python train.py --n_layer=13 --d_model=448 --n_head=7 --n_kv_head=7 --head_dim=64 --d_mlp=1216 --vocab_size=32000 --activation="swiglu" --norm="rmsnorm" --norm_place="pre" --norm_eps=1e-05 --positions="rope" --rope_base=10000.0 --rope_fraction=1.0 --qk_norm=false --attn_scale=0.125 --bias="none" --tie_embeddings=false --parallel_block=false --init="normal" --init_std_qkv=0.0586 --init_std_o=0.0 --init_std_up=0.0586 --init_std_down=0.0 --optimizer="muon_variant" --lr=0.0161 --lr_mult_up=1.44 --lr_mult_down=2.0 --beta1=0.9 --lr_head=0.00582 --grad_clip=2.0 --warmup_steps=200 --schedule="wsd" --decay_fraction=0.827 --decay_shape="linear" --final_lr_fraction=0.0 --batch_tokens=65536 --seq_len=512 --doc_mask=true --train_tokens=411500000 --steps=6279 --dataset="wikipedia_en"
MLP neurons of a small language model. Each row is named by its layer, matrix (down: output weights) and neuron, and shows model dimensions 165-292. Each number is 128 + 24 x the weight over its row's rms, rounded and kept within 0 to 255. A neuron's up and down rows have the sign that makes its largest values positive.
A block is one neuron, or neurons of one layer that tend to fire together. After each block is what it responds to, as a language model described it from the Wikipedia text at the highest values.

L6.down33 [132 173 108  70 106 112 153 125 174 122 110 109 102 117 111 137 168 155 157 140 106 119 153 125 105 162 159 123 132 149  99 109 115 103 120 147 102 107  97 107 154 147 124 163 127 101 146 129  90 120 156 131 100 109  98 125 138 127 174 120 156 138 136 189 149 135 117 130 122 130 134 120  84  96 145 127 134 157 100 158  88 120 165 138 145 158 117 150 139  89 156 107 120 142 128 142 142 140 120 142 101 123 111 162 100 119 148  75  92 141 115 150 131 166 124  99 167 150 110 115  94 149 171 117 130 110 140 162]
L6.down79 [116 103  87 122 113  98 140 166 124 143 164 139 185 144 122 130 152 157 140 127 110  80 163 166 149 183 117 136 131 117 106 136 130 143 173 123 123 112 102 132 112 123 120 102  88 105 105 114 146 102 127 112 156 145 182 132 116 146 117 116 142 153 106 151 160  97 126 114 139 130 145 113 101 112 129 174 111 157 148 132 151 106 112  82  50 112 146 108 128  93 113 138  80 107 119 119 132 104 109 131 146 147 143 116 127 148 164 162 141 115 107 131  93 115 123 192 132  97 131 162  92  82 185 143 131 136 147 119]
L6.down117 [112 125 148 136 145 124 110 148 131 151 130 108 136  91 132 127 141  74 186 108  96 164 175 185 159  81 127 142 126 103 139 141 154 122 108 149 114 119 142  75 123 129 131 150 115 128 100 115 130 137 129 143 102 130 113 159 135 139 102 127 126 160 175 174 149 150 117  81 127 107 125 132 126 142 170 128 112 136 125 119 130  58 105 126 119 157 125 101  97 129 135 149 184 128 141 123  93 130 119 136 146  93 102 142 134 129 153 110 106 121  99 114 131 133 124 115 124 128 125 150 114 107 212 130 129  96 124  75]
L6.down123 [121 117 122 138 141 148 112 150 117 142 127 111 110 140 141 143  97 170 171 157 164 106 119 142 105 122 135 112 146 120 119 145 109 148 116  82 115 131 102 167 115 117 117 132 184 121 153 123  81 126 120 112 135 143 166 127  84  83 136  93 130 129 115 155 122  73 183 115 156 161 128 119  99 158 132 169  93 128 160 134 104 183 129 119 123 175 122 113 125 103 124 121 122  98 123 123 123 117 113 159 136 159 146 116 108  94 167 153 166 120 110 150 140 145 128 111 132 130 139 158 126  92 126 119 167 133 110 161]
L6.down180 [134 138 131 101 109  99 123 122 116 120 118  98 158  99 126 124 114 117 124 135 159 115 171  91 220 108 146 110 144 115 119 144 116 127  97 122 140 142 120 121 134  74 162 138 122 125 114 117 198 147 134 125 135 121 150 130 125 130 127 106 100 139  99 141 135 136 117 164 113 131 101 137 129 105 137 117  59 167 114 153 136 105 117 122 153 129 117 161 127 129 142 133 100 115 112  94 125 122 109 141 128 139  82 110 125  85 107 135 168 128 173 124 134 164 132 122 142 124 127 134 166 160  94 112 139 178 112 122]
L6.down219 [ 86 152 174 151 114  89 149  95 140 139  89 144  95 121 142  98 124  92 123  90 104  92 109 133 157 123 133 122 119 142 106 147  91 164 145 129  94 116 155 151 105 170  73 120 110 160 130 104 126 152 126 105 119 114 104 145 129 111 163 111 108 134  87 124 169  85 116 113 100 111 117 172 128  90 111  69 181 134 111 164 139 101 107 140 142 160 134 155 128 137 152 131 130 159 136  87 147 156 171 146 127 144 116 123 105 153 147 113 148 145 114  88 153 133 138 134 118 118  77 122  83 112  66 131 108 119 118 100]
L6.down509 [102 167 128  82 118 163 119 112 138 129 129 159 108 145 174  73 125 134 131 167 144 119  78 115 154 124 148 146 116 173 140 172 121 156 139 127  87 112 111 143 130 127 139 104 147 156 123 139 152  90 171  97 141 112 151 116 128 143 118 186 126 119 111 104 116 137 121 106 127 152  80 127 118 133 152 114 135 118 112  99  90  90 139 132  99 120 147 122 138 106 146 125 132 120 129 120 106 122 130 133 108  97 104 124  98 153 105 129 139 142 156 109 137 149 141 106 143  93 129 130 143 103 148  89 115 124 109  96]
L6.down625 [ 87  88 126  94 110 138 134 111  84 112 116 151 137 113 140 116  75 164  92 101  93 107 147 118 112 121 145  90 135 125 140 140 148 136 139 136  94 133 122 114 112 156 150 133 153 130 140 148 177  88 140 113 123  87 114 135 150 136 146 161  99 136  95  96 116 113 137 178  98 140  76 160 162 106 143 118 162 121 118 118 109  95  93 136 108 121 115 137 144 136 121 130 170 157 106 100 113 144 129 127  89  91 130 116 134 116 114  92 123 126 144 170 135 150 146 106 101  99 115 128 135 190 121 104 135 137 117 116]
L6.down647 [117 121 101 105 139 118 153 157 127 119 153 151 121 114 135  69 142 112 134 114 123 139 117 112 126 148 137 159 111 156 136 143 139 129  95 151 125 123  98 110  96  94  95 147 108 102 139 111 128 125 147  95 134 159 116 104 109  95 138 156 168 103 131 170 130  92 123 131 148 145 130 126 159 139  92  98 139 135 162 104 151 111 105 107 110 135 127 130  99 140 110 100 131 142 105 146 112  94 161 132  86 143 101 146 140 157 133 135 150 106 111 113 149 160 168 170 138 114 109 155 124 132  58 126 106 156 187  88]
L6.down699 [117 136 136 126 124 129 124 160 134 152 125 134 159 148 148 122 136 136 147 137 165 111  98 112 130 150 124 100 134 116 115 123  95 145 154 116 106 124 138 185 142 146 147 160 109  78  99 151 137 146  93 130 135 105 173  82 122 125 144 137 112 130 169 125 128  90 109 143 111  91 174 139 132 154  82 150 136 113 145 103 114  95 129 109 135 153 135 124 155 111 113 143 135  82 127 104 116  78 123 184 152 131 149 140  98 101 137 138 115 135 123 113 151 129 136 116 140 154 166 151 156 148 139 139 132 128 177 159]
L6.down702 [137 149 132 150 139 121 119 130 140 169  92 151 109 177 123 126 177 147 126 114 113 120 121 142 130 132 103 119 118 118 122 146  93 130 150 161 107 118 138 125 114 127 153 133 134 124 108 127 118 142 106 184 143 107 135 140 142 108 119 140  98 109 161 138 120 138 116 154  80 102 148 109 128 155 125 125 143  98 108 144 122 124 120 101 143 130 138  82 121 122 117 128 115 154 153 149 141  80 126 147 124 156  84 150  97  86 138  96 133 130 179 123 124 141 131 110  94 128 196 124 106 117  86 168 118 152 119 120]
L6.down824 [109 124 149 100 118  79  89 151  98 148 115 171 120 150 186  86 158 125 143 109 110 106 134 130 109  86 138 135 105 162  93 109  99 135 102 116 138 114 144 162 123 122 131 122 115 140 129  96 121  64 117 117  86 104 143 135 103 144  91  98 116  94  95 147 134 143  84 117 145 154 151 121 136 117  99 122 151  94 107 134 132 130 115  83 135 185 126 157 115 142 124 112 127 122 118 157  90  88 110 110  90 138 102 143 104 103 126 147 113 136 127  87 148 146 114 133 133  97 124 121 136 123 200 110 138 133 153 123]
L6.down834 [120 183 116 115  93 104 133 148 136 101 128 154 109 142 148 121  98 150 133 137 153 135 144 113 116 103 186 138 115 101 160 173 121 113 142 110 147 123 156 152 158 145 135 147 147 159 164 142 156 106 126 100 111 105 154 105 130 166  84 102 160  98 120 114 139  91 133 133 121 152 113  96 108 140 123 168 136  93 112  85 169 102 114 137 123 109 138  97 119 124 185 148 121 108 137 110  90 147 167 103 120 132 133 122 146 126  78 139  90 112 126  97 140 129 124 104 113 131 112 172 111 134 112  77 123 145  98  90]
L6.down1057 [137 130 111  99 106 144 127  99 165 124 130 139 130 113 111 160 180 124  82 150 156 134 155 152 141  75 103 145 124 104 125  77 144 137  92 125 136 109 115 142 105 148 133 107 114 140 158 103 142 116 128 119 157 142 143 128 134 118 147 169 140  95 142 118 141 168 157 160 135 171 122 150 147 161 115 133 107 135 138 163 187 114 115 152 116  71 146 122  70 145 129 132 122 127 147 175 122 129 136 155 165 117 141 120 144 126 124  86 112 124 135 160 135 127 122 171 162 121 125 136 109  92 154 100 142  74  96 113]
L6.down1058 [113 111 123  91 104 159 139  70 110 135 111 143 134  92 104 127 141 120 143 133 131 142 100 115 125 120 149 104 140 130 158 105 156 150 114  92  93 142 118 140 125 156 141 158  95 130  98 121 130 146 124 165 141 165 130 169 155 174 100 114 146 113 126  94 128 159 138 118 105  62 139 160 122 147 179 146 102 129  46 111 138 126 124  94 181 119 139 147 102 164 123 126 158 149 146 127 132 111  74 139 125 111 110 147 134  83  91 114 176 122  66 129 116  92  72  98 159 131 148 106 196 121 111 135 104 137 140 132]
L6.down1185 [118 144 104 131 130 108  64 129 152 124 121 152 112 167 120 106 152  62 160 139 101 132 121 143 137 139 145  88 108  92 139 106 148 150 104 123 172 131  93 108 119 127 115 126 141 119 135 132 122 119 128 141  92 165 108 168 143 127 139 139  76  92 100 134 114 115 107 131 101 133  87 158 127  75 121 118 171 126 121 109 129 138 172 112 144 132 111 107  78 145 144 176 111 133 155 114 137 114 110 162 122 162  98  98 101 156  85 107 116 145 185 116 171 108  81 132 137 102 130  82 109 144 231 116 120 138  98 101]
Responds to: The word "in" as a preposition after nouns, verbs or adjectives, as in "in honor of", "in common", "in light of", and word-initial "in" pieces (insanity, innkeeper, counterintelligence); occasionally other prepositions (of, from, at).

L7.down386 [168 137 122 102 102 102 137  91 154 126  70 148 134 159 126 139 106 124  83 134 128 116  89 120 177 178 111 122 143 136 166  98  98  99 149 122 108  89 119 154 140 136 150 114 165 140 152 115 135 113 135 149 128 130 143 158  85  96 147 152 134 159  80  92 113  95 150 126 155 137  88  98 141 121 122 175 124 120 160 147 123 116 148 123 149 138  85 121  80 135  92  88 124 150 161 129 103 123 186 131 153 147 137 130 126 141 109 111  53 141 197 125 125 145 117 129 109 121 130 137 120 150  97 115 132 130 148 186]
L7.down410 [149 105 133 108 118  81 101 157 152  97 111 107 153 126 101 116 103 144 118 109 147 135 120 133 112 126 140 118 211 129 159 151 118  90 105 115  94 142 148 124 111  67 120 153 115 112 121 119 136 127 113 109  93 133 101 109  87 115 116 161 120 134 127 125 144 130 101 128 134 117 112 127 155 126 109 168 115 101 105  96 123 111 151  65 118 138 121  76 110 164 113 117 120 114  96 118 128 101 139 151 121 117 122 134 116 147 161 133 114 114  53 164 130 154 111 168 140 132 131 168 122 133 118  92 130 131  99 129]
L7.down611 [ 78 138 109 115 103 153 126 142  93 138 123 119 177 147 151  93 187 168 128 150 136 101 138 164 160 109  90 122 144  87 138 163  79 141  81 118  94 109 101  76 138 100 143 124 137  90  96 104 163 111 117  97 139 132 129 114 125 163  90 120 114 133 165 123 115 130 172 146 117 132 120 129 115 140 111 142 136 129 154 132  86 102 125 138 106 114 133 124 119 126 127 126  90  99 116 114 152 125 114 186 124 115 112  96 164 131 112 134  94 126 110 132  74 119 119 192 121 124  95 168 137 137 142 153 128 112 149 129]
L7.down1043 [121 131 116 107 133 132 145 122 130 117  97 126 152 132 112 119 107 169 102 113 158 120 138 109 172 135  86 158 107 111 174 127 135 114 138 110 118  95 118  81 155 161  83 125 163  89 137 106 127 127 142 118 125  89 138 147  83 181 137  66 126 153 145 100 127 106  73  83 135 102 138 119 113 108 143 122 105 142 122 117 159 140 108 130 129 108 151 142 127 138 168 106 155 137 134 127 113 126 152 124 111 151 136  99 132 144 134 143 119 140 148  92 157 143 108  94 147 134 155 123 111 153 187 100 152 115 121 129]
Responds to: The word in right after a verb, noun or measurement, as in fell in love, eleven metres in diameter, placed in Group C; occasionally of or into.

L8.down253 [137 162 109 155 132  99 115 151 154 125 201 166 117 172  91 115 118 185 135 142 133 158 148 116 113 148 146 144 151 120 134 179 120 154 122  72 137 152 111 129 133 149 110 116 127 157 170  82 102 158 121 146 119 105 121 125  77 169 115 182 121  83 148 102 175 142  96 105 128 101 105 140 152 147 164 122 120 148 119 151 121 181 108 150  88 126  96  77 123  98 126 155 152 114 126 102 168 158 140 153 123 147 130 113 123 184 120 124 108 112 143 133 142 145 112 138  99 140 105 150 112 163 160  92 111 141 105 136]
Responds to: First piece of a hyphenated or multi-part word right after a or an, such as numbers before hyphens (four-lane, two-year) and prefix in (incendiary); also the preposition in.

L8.down170 [150 127 140 144 126 137 154 110  99 113  78 140 141 140 104  79 149 129 129 160 101 108  92 134 107 156 118  80 132 113 131 135 117 142 108  89 121 101 111 131 128 150 148  92 101 121 160  90 124 155 133 170 119 154 121 139  97 148 135 101 117 133 170 142 124 112  92 127  93 111 111 134 156 126 183 110 150 155 128 101 126 159 135 145 120 154  98 107 122 191 114 132 142 106 158 158 108 127  79 134 140 112  91 158 126 107 143 163  94 105 142 119 100 115 122 129 114 106 162 155 124 105  65 110 157 123 159 138]
Responds to: Column separators and delimiters (|, ;, -, :) inside Wikipedia table header rows and stat legends, e.g. "| Team | Class | GP |" and "Games pitched; IP".

L6.down57 [104 117  97 135 139 183 100 117 129 165 106 162 139 138 141  91 133 134 126 130 116 161 105 115 128  97 105 115 125 104 142 144 156  88 124 157 142 169  94 169  73 141  87 135 131 154  78 139 110  93 103 124 146 121 140 121  71 106 135 101 121  89 144 146 108 167  90 157 116 119 102 123 116 112 117 109 172 136 163 109 120 140 115 144 154 108 134 140 140 150 144 137 124 142 145  85 136 112 120  81 132  98 143 151 116 153 100  94 161  98 172 175  97 150 137 137 170 114 118 118 168 119  54 123 103 144 141 134]
L6.down251 [ 92 121 138 171 164 139 146 116 150 175 137 195 113 160 139 144 144 178  84 176  74 119 147 154 142 112 114 154 129 150 146 126 148 119 118 128 110 103 148 142 111 132 132  81 142 178 112 135  82 143  96  82  61 143 110  98 136 139  92 149 157 128  79 125 164 157 100 111 106 112  98  96 126 167  74 149 132 128 157 120 150 128 100 111  88 146 136  85 114 154 110 122 103  84 118  92 120 146 134 155 148 127 136 159 123 127 144 142 113 173 130 128  89 134 138 161 117 105 119 162 158 151 108 143 142  94 136 141]
L6.down381 [135 141 124 147 146 110 110 117 123 128 152  64 102 126 151 127 130 106 149 128 115 168 116 125  89 132 148 118  91 148 137 148 122 128 132 175 101 111  88  90 167 123  98 120 146 155 147 152 143 139 160 127 115 143 143 120 122 128 147 124  77 137 158 134 158 116 105 130 136 148 120 125  97 130  71 122 197 113  80 130 119 124 117 110 108  97  97 128 119 128 155 120 104 148 134 153 142 157 124 104 123 124 136 127 148  91 142 131 149 126 143 128 152 119 184 136 103 135 133  93 145 104 191 100 128 113 119 132]
L6.down459 [159 125 103 148 136 133 118  89 160 121 123  90 112 149 137  95 136 104 139 104 126 114 125 153  97 114 154 144 100 131  84 142 151 120 131 154  91 122 116 131 189 122 132 105 131 164 156 123 116  97 111  85 121 156 144 169 104  95  95 101 114 141 132 113 145 118 144 127 149 159 141 156 114 145 120 152 156  88  77 125 116 111 147  80 104 126 120 142 162 101 139 112 115 113 110 118 164 132 140 117 132 106  80 120 109 131 134 120 109 122 130 123 147 117 139 149 108 116 130 105 123 139 122 106 159 149 116 129]
L6.down527 [157 140 171 119 141  79 128 133  91 130 115 139 132  79 100 139  94 122 109 141 132 107  88 119 139 117 113 150 143 107 151 136 137 118  87 129 146 145 113 130 164 112 122 167 150 165 144 102 107 129 145 177 146 129 149 141 162 156 162  79 133 131 152 131 102 108  98 138 135 133 103 117 159 122 156 135 167 116 100 123 155 131 137  58 129 124 140  96  96 117 120 138 142 119 100 143 162 149 121 110 142 175 128  93  72 128 127 107 124 111 117 152 147 139 156 121 118 118 115 137  98 122  97 121  93 141 144 161]
L6.down536 [162 146 118 149 132 126 108 131 129 125 128 159 163 203 114 129 155  97 132 125 108 173 110 149 124 101 121 112 166 118 102 100 144 100 138 120 162 128 107  99 151 136 145 103 112 110 104 115  96 103 112 132  97 147 158 123 110 125 124 122 125 130  89 109  96 121  97 130 167 135 125 140 104 114 132 156 140  71  96  95 114 126 158 142 136 169 137 102 131 105  95 111 167 107 159  92 117 118 130 178 137 118 132 135 143 109 157 137 136 138 102 157 166  89 140 114 136 166 101 144 127 117  41 128 113 110 137 149]
L6.down569 [116 118 149  97 157 160  79 116 132 154  94 152 125  99 139 100 130 104 133 122 140 166  75  90 100  72 120 162 181 130 146 129 139 163 124 139 139 173 124 104 127 125 158 103 139 153  91 145 154 119 121 118 136 147 172 103 146 185 177 133 143 132 117 141 197 157 109  74 143 154 132 143 138 115 145 132 142 145 103 171  88 125 119 140 111 113 149 106 141 117 154 125 125 114 128 133 109 179 112 151  99 136  50 155 143 127 111 126 111 133 141 118 128 102 126 162 159 101 104 135 123 131 102 140  86 135 112 158]
L6.down667 [127  93 160 124 163 136 145 118 128 139 160 179 149 126  57 119 121 107 100 116 116 134 163 133 103 107 130 167 137 196 122 113 131 126  78 148 147 142 127 124 136 160 114 135 131 135  96 163 135 117 127 130 100 129 127  89 106 113 163 128 171 121  89 122 131 134 140 122 116 143 115 150 126 123 103 113 114 127  90 143 156 160 168 111 126  92 137 153 123 123 120 144 137 138 147 113 160 138 138 109  99 111 110 126 125 142 110 169 135  67 130 131 146 132  96 133 151 118 101 164 132 128 255 109 136  96 146 139]
L6.down826 [154 114 120 101 105 153 110 108 136 110 143 151 136  78 129 142 154 142 119 123 132 125 118 173 130 120 168 120  97 116 126 112 131 107  87 159 130 143 168 104 134 129 105 113 126 133 111 138  92 137 123 121  73 132 132 116 133 120 137 107 113 141 139  75 115 132 112 131  91  96  78 143  98  96 115 111  90 136 129  88 138 162 148  57 155 156  94 142 169 129 141 130 121 140 159 134 108  93 135 128  90 115 141 155 207 134  97 142 112 132 111 148 154 159 175 111 110 156 148 142 152 202 106 163 160 115 140 170]
L6.down942 [125 143  99 111 171 141 163  98 139 117 129 171 210 119 145 110 137 137 148  83 135 128 119 170 140 148 143 108 158 156 126  97 111 145 132 148 114 119  89 141 142 137 149 144 122 151 136 117 162 119  89 152  89 160 137 120 118 158 140  84  99 101 124 137 113 121  93 126 109 121 118 110 146 113 131 109 168 110 147 121 169 145 126 136 117  95 133 117  95 147 141 160 128 127 131 120 135 116 145 134 127 124 168 134  84 146 105 129  77 129 155 162 117 115 122 145 140 131 128 165 126 151  43 139  97 114 144 153]
L6.down959 [155 178 177 122 127 119 126 145 153  74 110 121 167 157 119 128 102 145 139 118 169 125 144 156 112 141 195 117 171 119 143 128 113  93 126 133 127  98  97 133 151 136 136 137 107 147 137 133 159 118 122 126  72 130 139 135 115 131  97 142 116 131 118 110 128 125  96 129 173 131 163 103 112 152 105 107 148 142  76 130 164 147 133 131 113 148 120 156 121 127 150  75 148 113 152 134 160 145 157 140 122  61 117 104 141 116 114 120 131  96 132 174 152 122  82 148 119 106 154 125 121 100 116 142 130 121 147  89]
L6.down1039 [170 120 149 128 134 161  66 123 152 158 101 107 131 132 120 148 116 159 137 139 121 160 107 131 105 128  99 129 114 103 124 142 139 115 141 126 142  93 114 126 119 105 124 158 119  96 150 131  72 126 132  98 144 145 108 155 129 130  80 161 124 116  96  98 119 103 118 117 120 104 136 154 142 123 119  95 144  89 134 152  79 124 140  91 118 133 127 108 120 119 125 132 168 120 171  97 118 137 163 129 136 150 101 101 152 107 138 154 154 131 143  94 116 128 112 122 126  92 157 113 115 133 128 122 144 123 116 169]
L6.down1110 [160 154 118 116 201 126 127 132 107 135 101 145 116 152 133  99 135  83 119 144 153 121 121 144 137 116 138 140 136  87 102  92 111 106 124  73 117  91 164 127 120 131 136 147 144 143 151 144  94 148 151 144 143  69 147 126 106 108 112 163 134 147 127  85 120 118 161 121 156  93 128 159 143  91 119 100 147  97 131 142 100 116 144  95  97 145 118  98 104 147 144 147 137 140 129 111 103  96 124 122 173 159 107 117  81 142 156 127 112 153 122 137  93 139 153 143 129 128 179 144 119 137 130 119 125 165 151 162]
L6.down1111 [139 125 104 140 156 147 132 129 158 127 138 147 139 118 104  94 118 125 120 117 133 122 136 134 103 149 126 135 147 102  64 206 121 100 143 117 129 121 174 130 115 127 105 137 117 147 132 182  95 168 118 118 120 125 129  97  89 143 119 157 123 175 148 138  98 151 144 107 125  87 120  91 142 107  81 121 172 147 141 109 127 117  74 144 128 142 152 138 160 134 111 144 118 104 127 134 163 107 133 142 129 124 115 154 144 145 156 127 140 106 118 113 104 132 128 117 144 157 116  94 139 117  64 117 127 113 129  97]
L6.down1112 [146 123 120 144 148 120 110  84 104 158 119 175 119 122 161 116 166 146 148 132 120 161  82 143  80 148 152 128 121 145  81  81 141  85 116 111 128 151 149  99 142 118 121 182  85 116 160 141 139 124 106 128 143 147 136 172 119 155 122 109 149 140 147 154 129 122  75 103 132 128 120 122 115 137 102 109 107 100 152 111 121 137  79  87 105 163 155 140  89 111 140 173 175  97 166 160 149  94 180 139 123 131 122 128  99  91 114 126 112 127  90  74 126 146 137 173 132 139 160  85  98 123 146 130 109 123 133 108]
L6.down1183 [139 133 117 137 169 145 155 177 126 104 126  89 116 140 109 111 116  97 137  92 151  98 140  64 106 128 123 143  95 140 119  81 131 120 153 100 119 126 145 112 125 148 124 150 148 134 159 145 154 128 126 159 128 106 155 116 130 131 158 157 113 171 124 108 116 139 150 121  87 112 141 137 154 168 104 102  86 112 133 108 134  86 110 156  74  96  99 130 139 152 113 124 147 124 107 131  82  85 153 107 162  94 119 130  90 145 117 127 118 192  87 108  98 130 134 104 130  68 145 125 133 103  92 173 136 105 113 149]
Responds to: Pipe or semicolon separators between column names in a Wikipedia table's header row, e.g. "Commissioned |" and "League |", plus some stray mid-word tokens.

L7.down287 [111  91 117 111 118 136 103 130  87 111 150 132 156 153 122 138 137 144 124 141 144 145 141 110 152 130 116 158 131 121 156 112 137 116 133 135 141 139  97 149 130 149 109 142  91 142  89 136  63 119 117  71  86 137 120 140 145 111 115 127 135  97 116  93 134 140 101 154 164 176 148 144  95 118  75 149 134 135 140 138 136 150 119 111 130 140  85 141  94 145 132 119 118 155 143 112 109 132 158 132 105 120  89 160 133 119 152 119  89 115 147 127 105 147 168 162 129 113 121 125 152 155 226 106 174 137 108 170]
L7.down849 [135 132 137 202 131 159  89 141 103 148 129 125 135 126 150 131 135  92 127 122 101  99 118  99  80 151 135 136 103 120 143 135 157 176 106 158 160 121 143 103 130 147 152 103 182 144 126 118  94 124 171 146 122 143 102 137 174  94 114  76 113  95  96 149 164 138  75 102 111 115 130 172 154 143 151 141 130 145 131 131 101 144 124 111 123 137  80 177 102 136 129 106 135 122 161 113 133 131 100 122 154 138 107 136 111 152  97 124 102 153 143  91 124 135 129 163  93 106 119 159  88 129 173  89 121 110  90 141]
L7.down911 [138 127 168 153 158 116 137 141 115 116 123 139 160 150 110 141 140 121 122  99 106 147 136 143  72 135 136 162 141 123  90 135 123 124 118 139 115 152 132  98 178  90 131 108  94 132 156  88 133 178 173 181  86 151 115 116 166 133 106 105 151 133 108 103 113 174 111 101 173 137 123 154 110 141 151 123  88 109 109 161  99  98 150 138 106 174 124  99 134 113  87 149 144 108 131 115 162 160 170 142 112 133 163  82 122 106 170 111 126 139 178 109 155 145 116  86 158 132 120 177 163 139 116 126 151 113 132 163]
L7.down1000 [141 154 134 127 137 164  90  92 132 139 114 124 130 166 140 130  80 140 136 148 140 139 163 124 116 125 118 123 114 109 143 139 154 111 125 102 107 153 138 147 105 166  96 122  98  95 127 163 138  70 174 124 104  95 117 103 137 131 108 100 144 116 120 141 126 144 107 178  87 133 150  72 145 148 125 123 158 109 133 165 131 139  89 148 177  95  85 101  97 134 119 114 164 134 123 108 129 145 108 137 140 147 123 127 105  97 125 122 103 161  95 104 105 131 136 157 123 141 104  97 160 142  90 149 167 135 163 144]
Responds to: Pipe or semicolon separators between column headers or list fields in Wikipedia tables and infoboxes, e.g. Singer(s) | Length, Votes | %.